Weights of a small transformer language model: 11506 steps.
MLP neurons of a small language model. Each row is named by its layer, matrix (gate and up: input weights) and neuron, and shows model dimensions 0-159. Each number is 500 + 25 x the weight over its row's rms, rounded and kept within 0 to 999. Numbers have three digits each. A neuron's up and down rows have the sign that makes its largest values positive.
Before each neuron's rows, "fires on" lists the tokens most often at its 100 highest values on Wikipedia text that the model never trained on.

fires on: "1", "man", "8", "7", "4", "9"
L4.gate239:505502511525503519499494470485535516491482511510500477562530447502453536499527462433516519521552510468496536501550501549463497460500462466516526457533487541488465476540549443495512499475492485523477511500499472506482531508481511505521502497505482504478504551506544512525546486492512512499512515498481521473526519480509516475500520496517469522542530458489509522501489554493482491490520533526507465497517501528508474494522491502498486479486498485508522560537511505510512504479445489
L4.up239:512504539543493504497503489504563458556501502486513504507515482524474512515531502485481508488488519481488525495473490549543456479498511480463495484505551492524536479489518541511504496513493481535488531494548518527465460510502485483484536499501461509517509504515540480491525474495534492511538493499514547474495501436509514451516481464504495492550517514474478496527490494552502513492492492498491516428534466502523489482459509545494491536458474510525480546478511532469496459495507522

fires on: "1", "'", "qu"
L8.gate20:530510510483516510460475545493529507544506467474543505498463485496507478517481513493540523465467510551517477472492518541466496502522507467535500463462491531494496499541503467493495523514498548489454468513508487490434510528474442515518516504530510490497480506491554483493550470509470483480515475484501551499493545527493510528464497492476495512461476492492529511488481502493478553488481508513510467479503529546523518517447518487533481482473551520484486511527524477485497536511507491
L8.up20:517525498457513501486487529515478501532523455533474512477467494487522532509439518524461494482482493513522490465473449444486481487548507553544486461516496500484490532505483514502470504550501510517543492504485508470467510518492488483531475497521452501499519543464496452491488521473522517514537488454476473461532474484527503551495511512501482538460531456503503454527477481518487531523460517504514484484506473528510519490500503486508524523480486489489508489500527484454514495452470484

fires on: ",", " the", " that"
L12.gate179:432494531533550495530488509475542490516481516462479484454510460515483542537530502509486546470453543493496517491525488521515473480505480489530503450525450478490495528486493449512507494509487505503512506532506490499524521440445477479511464508494545548515470522553504510523498512514507528494472496499500529511488469537509516495508510499498509493519517515513497477505495552505452490505484518490533512541507483540513507496514508478502503452493525533540475491557520483485464514533497495
L12.up179:514507506505519506494486502468498489516480483495490534504503512483489514522528451490458495477515563516498503480537481484495487502516525492495491449487478488520485455445490470500452513483444467528533506543488514471488495448477531515510472462565514495486459501494471557531506514493502492497493531512507462492484476544511482466526522500510540486549558479519537527496523523464500525530491472502521519486443490511509502502508545464544498468503488498526525469508519474496495506541521501

fires on: "1", "|", "0", "2", "ru"
L10.gate107:524505476489458478476552438534489512511537512477468497491514512493513480484512540526475494506492507494482497498472485524460501501534445452476513532476527473470492523511479525494545472487505517502523493484486499510479518501485475452470486519533510490445501514471507463506504467485509482482530555475508494506496493505510508489525537477470488515458500507525475512451498513492464534457530540522503534462448445459487496531508506488468562488481510508469538534510531502498488509530516515
L10.up107:460477512493494531527515493465490525540511506494509467501486508510502473493466512532517532515501506538551474482496513498474516504539510476567483503529474456467487477485514498500504497474487461479506491511507461498437508469509464534478495520486496494450494474511528499482559507457565499533501495494508449472506491484510503538490476481506559512451496486472494545540454507512467470511513536526479495526515502507485480495530529488512544488460541489485522519518512510491457501476469489

fires on: "s", "es", " on", "e", "ed"
L12.gate195:476502504507520479511508515466497495505532468477501513476522490515415503509515508453492491488503536474475442503532551530556528492480530497504492496486509446528500500526485454471514484462487517536461500476474486472503518510500472501523543519497501518442525489479526497493480464453463492497532488483526525485474478508492507465497462508486518499486476510487539484518526543494473502496546501478542461497483481504533484466548506521531507466478498519513528512449516475491475473538498480
L12.up195:501530482521494519508496504515480519418489532511487489511483524458499516505504516459484507526494457471477531482504466515501505498462503470546540538490510495512520506500508553484478513509516535509517490506489539487512497497480483484514528575502488523466538554501528495505522492546460478515517531491498479483549501466494529496478529471531479481490467525524496480526513508521483465505498541519444497505565556480491536497521507451502507484495498487471493538483484517533467499494497537

fires on: " and", ".", "ed", " or", " this", " of"
L7.gate57:525516531549520482484504507474523509470514490484427514467489467508504489495515516488482484469524506473448490476515551495496475504521519447499513517559483469507493514514532500510503487469471448513502496521517485454493526538515494484513551471467551469456480471522499478454481472509501477495504471480516515457464464510517517488506441522509490500460480473472506468499498512480477524510530477486524477504485462485487534506507485512461499441477509517505485532485482490470497557501485501
L7.up57:533509517510554527479483517510472494521481465515480473477482487489520501482516487464500489477506524537540525473497496475543503479481494520494504548479492481482486462485513476497516487477474525514528506479502535479493539565518464515464493496491539511488502520503457501475462476514500466520542502471479539494464462518494520471512524446508526492489542467513482510522468468560487494460544492502546526483497504485498484523526477475521455528491502499486456437496502471453472498473514518

fires on: "O", "==", "H", "N", " I", "-"
L12.gate308:471504528512522468516536479482495504498478483516536534468477507496469509556509566463478519512488507495532474514483523515519495538483458486506502481492500496485495530524497468557493478517487512496471446488488519482483486519460486482507539494472488528482495521514534452477498466510466522441504485521500561502525522504510500535491485491480529457505471483542480502505486500446506504504487486488469456513520476504493540458537498484504513483478533569517514508461501527537495479476459519
L12.up308:477498522466516484493492490467487512547493498517561494516473506491482502465542513493464473499480518496518498502520503464492459479486486523517482510510540513509510498512466476548502496496475502475486491505489526509451465527549484499480528492507508466475478479536548503497510504486511489456489490551493500531520548503469494495481484531422551525509478507509486505513491507449512559495469478538483482500495476456499504497465481529472510499455531468552503533490469505569493493476499524

fires on: "\n", "-", " "
L11.gate276:479503509517499514511530524500572482502510483482473477446469482495436578546473534446516498503495503498509473540515503499508498501505480444527512496512492473527479544541521465511513539460466509528484519489490476496501518517504456469526502476468482517458452505525498468462462489467483529449495467524506521498479454514535506530509498498480516495474508495499520491524506507483481536468515490504493476497528495499506502489502495506491508486506501540521547537499511437529484526511508491
L11.up276:513468497509486470524531543478487532510488504496467540458505499456481517472508469506470487526489550444505490495515539471505474493505498493532467480501533476502482510548573538517472500527506474476455504503492497460502493489525509450540498477503479492511479501476438524514479530505517516503480526532462502478518493507546477519485519513498525523505498486457490470513536498451488503480490513502465507512492501467451510453473534531494518482492501529484526502490458545507490542512538471

fires on: ",", "\n", " as", " \"", "'", " is"
L11.gate101:475536464523520463460528499491494542522548486505508554503519480544483486561524526514496493483452491471474471484482537487474480509502529500519536534483522471499477512524488464501488481545510513511509474498487506519512550502518496518500512508508555528427498495496502489512506471459506475531505487526518523455491516517488485478483518500530499461466485496450503473533506505514495500451484524507502464482474522502513512469493504444465523476479457522534488510495562484508536527475516506
L11.up101:515495468495497458511487474510472477478481467516533493463515469479496489491482526471532486481512466498496489514510498509507511487483525567526483497500501525470518509506505460504449475526474418529473498539490480513506466466484516545510532492515520481470537537488514498520518504455496509491482526490550498548531514533525475475484526573508511551534459505499503482454488494474528513461555495500519474505494484461466483506524465527471516492511496497509494499482510538483531529507492509

fires on: "1", "'", "te", ":", " of", "ut"
L5.gate206:460468499492544521468510533469490537530530466513546447454489502475507568515518537495490531518482483541515444518517502502490497543548502472526511504493476490502482536544470470501505509515511490501520538503488512481542509496480485486527483516511512488495459511473470468484455470545479542511487498484505491505501512511475469469482503527487519489505472515475552522523491514510461532442469497526505476491507511484523502542497509503527535499492485486482485531532485451496497532458464504
L5.up206:528537518514514464513497478523568493477488471470499507480527478497495498515495498513453529468480478521519510513515543495479518502545526526487509495499511488492515528496485491501502530529502523464504482489465500484501529521535471478489442515520480493531553491426522493503457478494466476483506513441512498512493491504478543517506485514529517496453487475512487499491528452474564501493438512474480477511474503491491502509479491496498515460505462493464542504521458499492533511517536431

fires on: " and", ",", " or", "'"
L7.gate226:503488559516503460506515496507501548497486482512512527504516474500482542535515494465496468480495511432521533514472516504531498503484487479560516526507479480549453484506525496500500506483497480501476499490460486478504515496496495473526544486498534487452528493498485477453509476521488497487523501468573518514475550530494491536514504483528541491480522493484510471529492467497489481509514474525527481538479509501502537447539499513469487512454557526526504487481485449532496553515504496
L7.up226:557528465545517516476479513483528490528447498537481479503475489469510527486480489463503494481501517512501514496537491528538521485513490510514488452510484495496511522469480467466488477490514491455466450491527502458462510539510476518497496467493523483475535485537490468478515479494525429508503531495571541489518490493519543440563525481490485522502510476538488534479520484533456488492522503514525485506498499532507513507539520505506456526502511486521486508528513487491491525495488537

fires on: " |", ".", "-", "8", "6", "7"
L10.gate222:472465536473489508497547474514513537496518433481459483509443494509489488518519519469496474479474528469496517499476530486537522528504508464476553522481468479495485543465484479477493502458460468569492503510487519442515480512505497476532505458447520514515475456500499502512497496479504485456520478478494503484520520479549495547554482508504522458493502483529460501541478527471480499479515483516522511533502496488502509495520519483512481509518502514486514510479533516522459538506485479
L10.up222:495500493526480492478488474479469546545499463496524517485485503530522533526454513454562479487493518529526523494575427505500488491537498495487487493562497474527494510489459487535496504537501487527504508540528531520515482490476483470525475497487521536517503504499465493476492459517511501474496492441502458530498443444504516532545508503514542509525508529546489505530475498511507462463520535483487507499503493498528484501479526494517518523516490524478493529479510515480481516478490501

fires on: "s", "1", "S", "2", " up", "-"
L8.gate223:484490521520461539519485490512515467487467464485533465502575489465516493486505498477518476494533521491517504510493530479545514463522480503547501519466512476507495502533510479515488481482473523497494512492506488500565497464534492466489544509476518527478487480466502482443434492459507510502539541524480521539458487501509480497508467510503487446477508435506462486529496528515471520489475482474510491478523489526497535506475476450458525499510492524528491500507491504505527497449500480
L8.up223:523451510482494481513511542473493493476494473501521471484544503501500508472503526517509531490502479474470471446524508482501538500507518523516463513448547524494534489478476494488480515464481480537482466467481493504536476478518494464500509530481450477458465493490527490451555451502454544503508511512474463539467458481501473512492488538488506535502503510506523484473497480483494523514481519488521532500555503452539511489507516490448522511536497509502469485504463519481447488517501500

fires on: " \"", "\n", "'", "\""
L8.gate58:493544511473507492480497498477546494488517483500551516447500458497488545477435515506476492474465498497472515482539533520499464491508500472501521508494495470530473502514487483535492455504473469564501452533526470528514503496482474482494513510468534533484511520470523450479528485509462480501512479511540501492495505504541532559524477530490472481486502498471532452500486449510473486449520492488497490512507492485521518482515495544441507496482485544496529507502523494454487479513496482
L8.up58:509466504456496478465493523508482498486519503525535481491481509508533473522513483484553494499475500491477523467473541500519457474495505510529511523516498514469512491482474501476506482488486495469503483497483491452529508514468518529494535492509493473467511503485466509512518506485494503549503462498518511439479514484497458502463487542502454496473466519504547496556457503486506565527458488563525499526474477469442493447511483499492504534469482523487479465484500531492534530504449521

fires on: "7", ".", "–", " until", "9"
L5.gate74:495494516486501500545542476495535491530521496507486467487478492545471500488474508524487497460531488475505488506518440477506504538502540493467503490526496557471515500481483457522507499482498519474503536514498496481543512493528531512519521481478513502532492466498493450493509510498505526469530488515496477541498520535516507574509482516447482499550531551496460502493461506518475532496553467494481503490484503531559478530466469516474504499532498486464522487533524440515466498484480513
L5.up74:519436479523522542495508528489452561546499481470464509489500510478538527525486505512495489492497496503553497472501511489507510487528535506465508507484521506496474487494477496502505442479440473512507537513513489509490475499456524484444443460463487472527479477473507479488497520492494483457541504483503487493480483530510520516525512464485488498538522510472489492455506502509520505463543508478470556521498517467518511531489506504541504472485481461519508492484438525458505493517530516

fires on: "2", "1", "3"
L10.gate291:491479525513494483451510523453529511507476471438512534478491501478498550516526553511460529466499520533493458479510522489490476485517506481551473466464467485488472515517497521519502473456483506502499518471450488449471487457497512517540470495461497488507483478508510487455471476499522497450549503532509516514533520531508498481501512508504488475500496494467478511521517519433525487480550524504498530554523488501521536504517503476496479475478488493513473516497497437491482474505508489
L10.up291:490531481540500462514498517513488500503479487497511542482527466483503522482509493507497485506524514471513497478512546527499529491558504481451485482474485489454478508491550506467461522511529485499522455496502474542512483526497523511478497491494534484551502512468476459490491507505477522517491504514487471465487496537531512491475490445471498512501492529447466492484485563525499549493547493503534458509472491468467471516510509518514522537500525523502482496451528525423487461499468484

fires on: " |", ".", "\n", ":"
L7.gate228:500471511516477468450533495486521485527544471474529487498465522494488444541498516500508478478519522486494494516482506475510507504533456489445532538517463458532495540502498503518489513511463444542509486491496499457496495550505512467514530489462494513479447473488501462507524493516491496483517464505477463471511499516502490515479451491503493488461539495509529464511491521506477506472476507493518505546505453514510514480554501434495504500527487531533519552506536461493480526504488523
L7.up228:455520470509531471546502513513489467432500476511478529519478501486478518464499521490469481486461533487540503494490489491493526492521550517480507494506490482473509493498513496488469530541493477563467518493471506461477473485488475490482524505485522519473500523485468499504517474434513483528510518489523528488491525557480521521492458497490493508515480546527472523511479550486539479489491480571530459465473480487468492463484504530536484495490526493486509517466533505498521524548531486

fires on: " ", "2", "9", ".", "1"
L10.gate52:554544517450469481490520489538521511527523477525505513478464451533495511530486508484482502522498510545500490481531514500475541478479537452532519537538507513496481545537501485488474512475497493479519480468510483539523468511458510507516531465477488480526491512557516509497490490503476494514534493473494464488489476478529538538484492478483500471510486456498529486518472481452520564516451502496508458441498505503521489491509518478500472498491488490536504533549530459513498515510495520
L10.up52:519480555459492506501482496473548532461504480459457479487509549537499521551516467512509531496504504517483509500504477482491489449532513516519499488528479518525475463509486461486515546505511491525516507470534566491507520549528484446464487472463499495500505494511511559488485507466536508484488496531498497498547505467498524504479488474461536518500482456515480476510474504475480472462504504510486514511494536510540499525512553502541514473483528521509473456488482488520501469471494473

fires on: "1", "s", "5", "8", "0", "4"
L6.gate13:527515525543540517526492481488518482483463506493508463490550467499461482483548529459487501547509530522467494498497517533498545533538489479543469472475520468460500503433521456497514441480495515510472462504512495509490526510521484504505490492498488486438475540494512481504546488493494500455513521486484562481512545478492492527481495477478526465492494486471498531507433511478500510510498493501499497480511519498484516519505465510470487526528495515467511555509520497497504551494526505
L6.up13:415472519510505455492541526473506514496512489519504460436501499540529479525464517488485503496464522542485502495480493491487514518495481446456521470483479495471498513536492490508508460498503526522483457516519512509514508500485512511514505531480474529516540476467481533527510539512515511502483481496456516489476543453481524520488499494511485514479514518452496495517495539516504471489465542558510517499499507545527494468474488496513493528470493487490495493482539485491552469421498504

fires on: ",", " was", " served"
L10.gate115:448489541511485470535500479525513515482520500486519484476507494499490549530523510469521539498493522465495483497494519537504555505495482484538501448468441465499528523443492497470523496461460518491438505507503504508535500498472507489505502491527516528453496470512472476523473469471461496504493458486505483504492456501488494468502502506505468511508502500479505455499498542492483506530503483474536475520507465545539502493572460487497475467481521495532508541482516489481512477472448507
L10.up115:496543492491504522443516499507495476483493510503521514522516531483471503481457489544519511510523490470534502512488519495486465541518532519515474458552478509508516476492528492465488500500496482497488517515526540481529452487502534538480456442500513445493489499463500495508474455508483501543475506528507481510494540497494512442494500457507519513496529512507485485488514477511532504466544470487526551466429483483500492479472501534507452493487502512493524460464498537447502479494490465

fires on: ".", " ", "\n", ","
L6.gate234:498473494468501517542490515559493483496507541471499524483535433483425505497481528468510526498502504478477506531550496524501519515506469491517501478467487488532492546511555458481513495479500489509500491514459501497489503490464506479537511487490504519480498540520504461474453507528522490482490463520509539453514437535536495492489475479499527478503475477521525483497521530442472505481482493519495503527474492492492561497501515529508476506512519524540543515509525487535490538537481499
L6.up234:518456486466473522495484554532500491514486532489518510458510479472464496485493469481503477498482524544494511538494531528466517526490499518499493501495523504538498481505548507478502492515465471479496481519519534468464476495484516518499444507470490495491506527489463495490492504493531482526496478568476495486532522487473484510484500465521502481500496457518523473487507500473473539475487528506472538516467509466426554516510500515507512553526493528485491541535438459539497540494521529

fires on: "7", "s", "ing", "8", "ed"
L5.gate168:488493463473511517509498516487491503515506491491493488519522449508436515487516495475507505514506520511490462474527510537510541510533460463551511477439494470487520504497503509488494472499509493548437475486514496477517483461547508468535514504478523509409524489503522495473517491479511515487525512468479529518539465520508515534512493508498539493529506480471462523539473507477484537469495461525541477456507497502493525497481525505550480448497490497478481553491491512489469485511476503
L5.up168:519471459496464452525488521460504488529501504499487493490493491539513476487497512474523491531497473529512518511518515511501473497463515488520474478513475510502466496497574504489523513478505523487467496503523509480520492506473514497531487528511518500532543488505550492543519444498487472513530484515549503443501482488476515504475530459467483488524508479496430544475526493544490501519502494489449459482525506488508475535445494491509528532441479503526486474546529524490471472457509505

fires on: ".", "-", "1", "or", "ro", " Ar"
L8.gate38:468487508480528495536527444535528499471481491527509487505560510508497523528558529490536496553486520512518478487509488491490485514494520517478480530471474477484489518505534499560482461554526513499456479469483500462506526496548454464532510510486530516488510475486478524506529478483517501466535488543517473474494502487512480520453485489522557470520520469465501511534475484474449516533509517534500482505515489498517526527532502452496515516483517508495489527526493495514503510449465504
L8.up38:456508481464465455514456512508505523485490504499475412506483513519511457524472479522520500533481469551536466493513510529506518510513490489471469478475499527433495494479489514489515463475493497555512490489472482507501542503550516541497510488498481480503497506508520478476495538532536518496493525514505509485509481524523524525511507518498536477463530537490432540492485561486482531474518547504522493506513469508471500502500491484534518479515521517538493532471464525504517477476488508

fires on: " |", " =", " (", ":", " ", "–"
L8.gate306:512501471460491500483509474514523491565485467471534560486511530533499525465521513510530559459478490515485472517505487477523528483523504496439535507463518474499507514467497468525499505513501488530456548495544480509493465524487510521498511468506504475503456486482498497478502464496540490494513467466503469474515508504517520454503502479513483523520526542492512549487490511460521483502495526501542454503501510482512510501534507481477486513499461532576494534515528501492477528503483553
L8.up306:470506469484504484524513482531504462491526472430489515496568502500521516501484502487501521542490487525542530512481472504505565501477510537522507470482532458507512484485531496511463539552503550531449531462501495471493505502529538513497533494536534515490494495529549487501480513486505480485559528478520502468531495496502519502493528508510495505535523486463468515463533506498494490446494517495530462544496492518525454494526539493458475539497492463526511493506495486507498491490489495

fires on: ","
L7.gate48:518530520519513515511564496520526503488557498533482519497451467487476512538535495486484547525500526472457491482490494480527511502502506459493498522498436513507482514477561488498492481488500503512482497503489531498452512524464472503552504481499523526491486474534492467493474525473489525492485521484539507480461490492520496490506473513495515472504497488491478509521499583456495508519517526493516487566480517508526509490507488516503472452446543535521510488464519443525479495517472479
L7.up48:529512492515512581497501512474493499505500514511491477516500461491480488537535504462531516522542516500516497508537489436488488530504500525469530482553490493537500475497482482492462486513505519510501463513543532535483482440514499516525500525519489477531487486516462514529505569496478481521507505492526485513498504473538529463466493524507497444472506464527474537509475489480484488532460548476516510477453512492503478505468534454537523504484497475517482507523502484509529447510516522

fires on: "\n"
L7.gate143:487487514544500507500526520471551495485496507485513519465520453523495544536479515426487506487499501474485476488528514501503485528504496455523522501539489480506441556534524513507501503498492470518520489500506519461493491497494479467549476500458531542483502485460515467488453455496470483500502517491506507494501467493539513536515488461485489501484487480506501486524467520487448549443523485477483470535522509488499513461498497501471517502491476535513561521461529475536497521511523465
L7.up143:516509491465480525528530482495508460481461481476505489487539468495487535496484448479502499552539548489493463519498528528464510503427485487514517493474509506495455479543492521457505510485566479481540495515510520484513492472499475492490499456479493498475522537503451529521477527516510514528463508523526497497493499546505458499508477461489498495509499482501517529523536520457501492494470502517455549505473550495468504461482544522507477503464505479507546494524510522541478511504495505

fires on: ",", "4", "7", "2", "1"
L12.gate282:518527496492512518516537501494513455485507527517487481487516464532455489515496558482526511507485497448509497481515552527513503511526486478504537494492490490545505561564529480479532480489491515516524503481492516477485493521481469516511443504513482488513503519500478490517523476487515493502465510510536504500454473488548478455509532515485497474476430501506493471555443514467524502535476512496457459519499513543518521473493478465524501493464497518526527487513530495542503472536506481
L12.up282:550498477489537506477497463509461490463502522533473497511485526482480441516508528498524482515530499479469485455464504520483448545486515501492504471468537496551525463503506502484498499519497517507469473461540479488528459569539412485507500518466494517471499490503525507494526483462501503490501489506521532479505488515520454493470548519481529492493479504496490482498520491456519514497462520492538471506486524521510528503486503500465528447495473520525541485498500521526494494503481465

fires on: "\n", "-", " to", "2"
L10.gate270:494469493501519458507522482530487511465541476482489534476480487542471522531512506480486514515513498489522468498504546508515527489526503474536501494505490483501496567502535473517498491491489477515487515478478524481491509528471489484530508481490487490474479475481537443488495494467467491499523448479484483490451445504533502521479459451446471512512469521492510465531475510498481526477531491459520457540493515498504547452457465482527468516497531559529500491473528475490498471508472484
L10.up270:493505453488468541477483518526503496513505525487509530504490525529499540482516485488459494535527591487537461515493531467508530493479507491537558497540521476526545477568489527527455473506518486493503537489518574446515520512464482489492470506504496503489502503472446533503480536490475525553505525508492507483515480495511495530493505480540519486498472502496512468547493485496504533447512520496522485505501511507448499471471531507503513501508502519498509491489480495501520502524495508

fires on: "1", "2", " then", "4", "7"
L12.gate191:517550466492498526493528500558469469527488511480524512500546438453488458547558545462449522503515508505462498453481526526509490499483513511469481526504512507471487533513505537534498465480551496526522485514480489464487463477486485518530493469492506484470526516516474473462493486471508524502505512514509501501475528487492477488509509568503495468492489517497494502491465502487479496512477502530503490483530509476497441466529520488519532475501487516485518544471506516467492558490473516
L12.up191:518452480517433520494516510486507514516536493487494467530496501551481518523524534519506497487512479492508518438487521508497513481484506493482521471491498483486507474479539493470475513495528487485510484488500530552488466503531487510471531436474543478521479495525503548508487520499511521511473515522521486534537458512482487536493491465495496503520469486433468467527453502503483488475473478494502516478468499459468450491488496480527509448492545507502473503494512570503512516500463453

fires on: "2", "8", "7", "1", "9"
L7.gate273:500498471515483504494539504500509489497525483511461528462506501535490480504474507538452555524484510509483540506492521451504539495535482500482507495500515481517509502543540466523480502511490476545503480502519497476480479480478482492515500538470504490525535502486494458483497464452549519495527498478594486470519479511520532446501526503479504490473481480523523504520462489478455525489499463521492458471490516508481490531508479462486467470503489479505521480501519462526454525523528443
L7.up273:517483481514480528463471532487497527515525507516508493513542518537539485499458467461513488466482505465506504514506492514478481483572521449478495488520516532518483475493461498499495450490465517522442520484529471527486487492517485510497459524467509506506508493451538501507488498525531444535509503509494494484497466471491502480504473526459510504498492500533514451478518502518485464415486527542525500501441485501520504469491500497489490500528498463511579525490507522497502509494517498

fires on: "é", "1", "2", "."
L5.gate260:450540492512501513528523496494540484536518511555481549523550484515479474505477513513504502501467516463474473496536506478498499507529473480521497487540488489454517530508526505526484458475474502473497526479462497530474503496442513489529495506501512488485475516520548436480525491498488517487493480499475490501488492507467479430494515514461525483495495496460520484501487510457512512488545507479501472484477536522498580487512491529516457489511512563521470524468489501490494546483514494
L5.up260:544520478494515489510487467490514467511514504506462506514521520456505488460481483516507502512479520473491461508499496514509465511504510493495541484528502449509493502500486502521476497525497454543497479494528503477538491529477506456511491503511495496485479492499522494506552496471462525537485506544494470487515478464526508443497511515483485456535523480490488469520531486499484492493458530502503447468467498490467593468483491507511520497546477483497465563501462524487475512424516531

fires on: " it", "\n", " which", "e"
L6.gate252:536476545476495509544508485559485503495506534488488548503511472521488483502484491490505542494501508484502474481509494559528475508489487493555508493508452494532444535505480489537526497480505482503485486492467491485512493486499478508515491524504569536478496545527516528461479497496501532510509467517512557508491446498551522491525501508516447476547496477544531491502491526502469518518499464453502459503536507514490522494541490517511472484440539494531515505477498505517484501516522469
L6.up252:459525514505432475487515531477493521485502511484535482506497518519470499526500449516488498504456517526544463526521549486481517498482534546514496518530545517502482486520528509531494494503517491520514488515529540475499429514491484504449483533462503530526496510491448525476445514491506532562518533502466468513517485467502522478501522495520501522537540490514507542505493526530530498519463516496492492534507515514480468508526475504467517513502498512494468507517473470480548530493487541

fires on: "0"
L11.gate228:515495483521461471500494543539505485473599496515508519483487537501521489505499506530511491531485507499504507506541497472498527559510488494492466545490462470473485562477539518527501528501484502506529517478467508450440519504516497510486517512479491527506436461492471524462494544522511480502517497514466473527493508544509492525476485497477506509476484519503532477501500529466510473478539508500529544518505513526510538472509474480526484475485510540507523506519493462488488528543525480
L11.up228:449544497491500490523484468491464464441518502491467491508466525499503495516492501557524458545468524477523469505486502506472527489470497457516475550498470494504533505487501525521550492503527481486509499462513478480469510518503492507520527466524513497495470461497490493470496490486502490514533517498457531513508498540508489474533504496444510495454494459506426504534478507474506441499535495516478499528491441521506467489471519523508507523534493474490511470473493490473448525472503503

fires on: "s", "|---|---|", "|---|", "---|---|---|---|", "-", "com"
L7.gate191:488522519532486522476515536460513489509513441453445523523519495518515512516461523493521507495522510502483499503505488477542500519499538488499547491512471471531499517481510511536539498517476464480489518479472499473515487511537477487505559554509503546446493482486467475521499492502510485476532491533536528500486496489512538484516503485507504477525563481514488479550505502482510533529458494452530526509542496517537515459512480457503462513536486469482496510524511453522476468531490490
L7.up191:523449475510488499497484475521531507476494486497498529516497533471479471525493515488522504525509513515480516468507529491523477524500505531478485421471479495527480479496463489487491532502489487528558476491551531537515478474531519488486522532551488536470508482436498513482528527507477518531492488552459496483496514467506492502504493557536504504468515470464451488541514514483524559518494487472535517488530503475480490535510527534484524492488502469506520496489489502469554482531512523

fires on: " at", "\n", "-", " on"
L4.gate24:499516486533514494509479461539526429494496511464503488533524484517433496524543515486484521496509517520548482479512514499503548473473509519512545446457504493513489513489514497523508465487493479494507485485509481524462480475505561475528462517496489491528451484495506479471500484514473498454514474548481531451507528502520486522504490512501500426517483470456488479492456513459503507507502461509556479479508519500497486488478499486508483491488491542527515485498517469509488458495446495
L4.up24:500503470520498445501469500516460535456471522507558465530472494509492500546548480522542533488482527475525482479507526518532488491503466517488478518442510461506518460532478536522508476516509474512509477499547519531486532472473492475517518498502474494500507535461467511504488542528443538521534497498474512484507495477488452487529525509539504505517497491507472538523495514517510497533478526499505486531504496498562498501510455518539510491464497467484456494484522523496526492524535524

fires on: "1", "2", " |", " ", " Ra", "9"
L11.gate103:502468505521500477478495517519507496472493519449508461519544462458494499493535518480533516513498506500527519524486515479514486572502468520505525526461483509537510520478460469483503523514463469485486527459502494515537525498519513493520511486513489524514507495498513522482494517429490493477533493532547549526484477529488463498491533537527519509503507480472496512508505514508505478499511519477476517469514494523511548501473508443544513512551549575509547500495532473530508491531527524
L11.up103:504488492543507521488508485539533470478454503558551506509492558478489483486512519506490493506487507519482509479475485503473490515472482502460492463524521500480497496521506480502487508519485516478502477529566524504516454475502433462480462531494545489503491486532555528508516483533476494460484471505460559497485457536518496488538530461506544486492461497526507495481488494488509477483534492515513507519494464546503507516531538507480488509509488466505550512485494535537493475490454497

fires on: ".", "er", " and", " of", " with", "-"
L4.gate310:494456504484487482497439458509488459473489513478516484540505456482463541503535479504506562557496515485533491523513506505446534472512508495484510441483515482514495523516534507473509476488507510481519508473504492514444502485491517502528462537456504484514472501525509465500532543461461534502505474467526513502499508469507470517523483508465498479485478488489535487569500503486470511472524501489498520495506540504538480494427525510505511551463506524511518498467495496518506511486509521
L4.up310:505457522477481508500518498510485505514488498526478505513515513557484520498528519464468470514568539530490475508489475437473495479476516520460477515538488489489488477508531446514526499495500543519463489462507551476477497514501485503490505437473505485484474574499525463510478493500476496492476511480500504500455520493472491510500456522487524494522490517526475545544506496514545511522493467480493490497508488544517504492461500535513485506486502511522480441516527478447455523508483474

fires on: "\n", "-", "=="
L6.gate205:462494516468558438522533510551503492481490482501481496505508494508466475517516512480514479492453511507481462462497523565476465513522481510527467481475502482471473518505483448534506482512491504495478490471446487541489506498465467470505537503460505518500526514445546479461505462509501484490514471508492517482523481526512521513505503488479516484474510478505493516502451515489478563502502440539505520497518480525506492490481477485510518465494497537528515496511507527518505450439493472
L6.up205:505487491475497487497538497469482505512493486510508504526486497561493465518481497483569493475486541542531479498496531521509505491474485499500480490495532519514522481523500479484484509543495460512476487495499499469438480498503553503490469473516510539479503486500483513495474503525470477513488479537485499501497513455532511501503533469507514524518491524513464505552473563494496498551459527472516545521488489468478500506508507514553522564482538504519448492522450538513495445531489532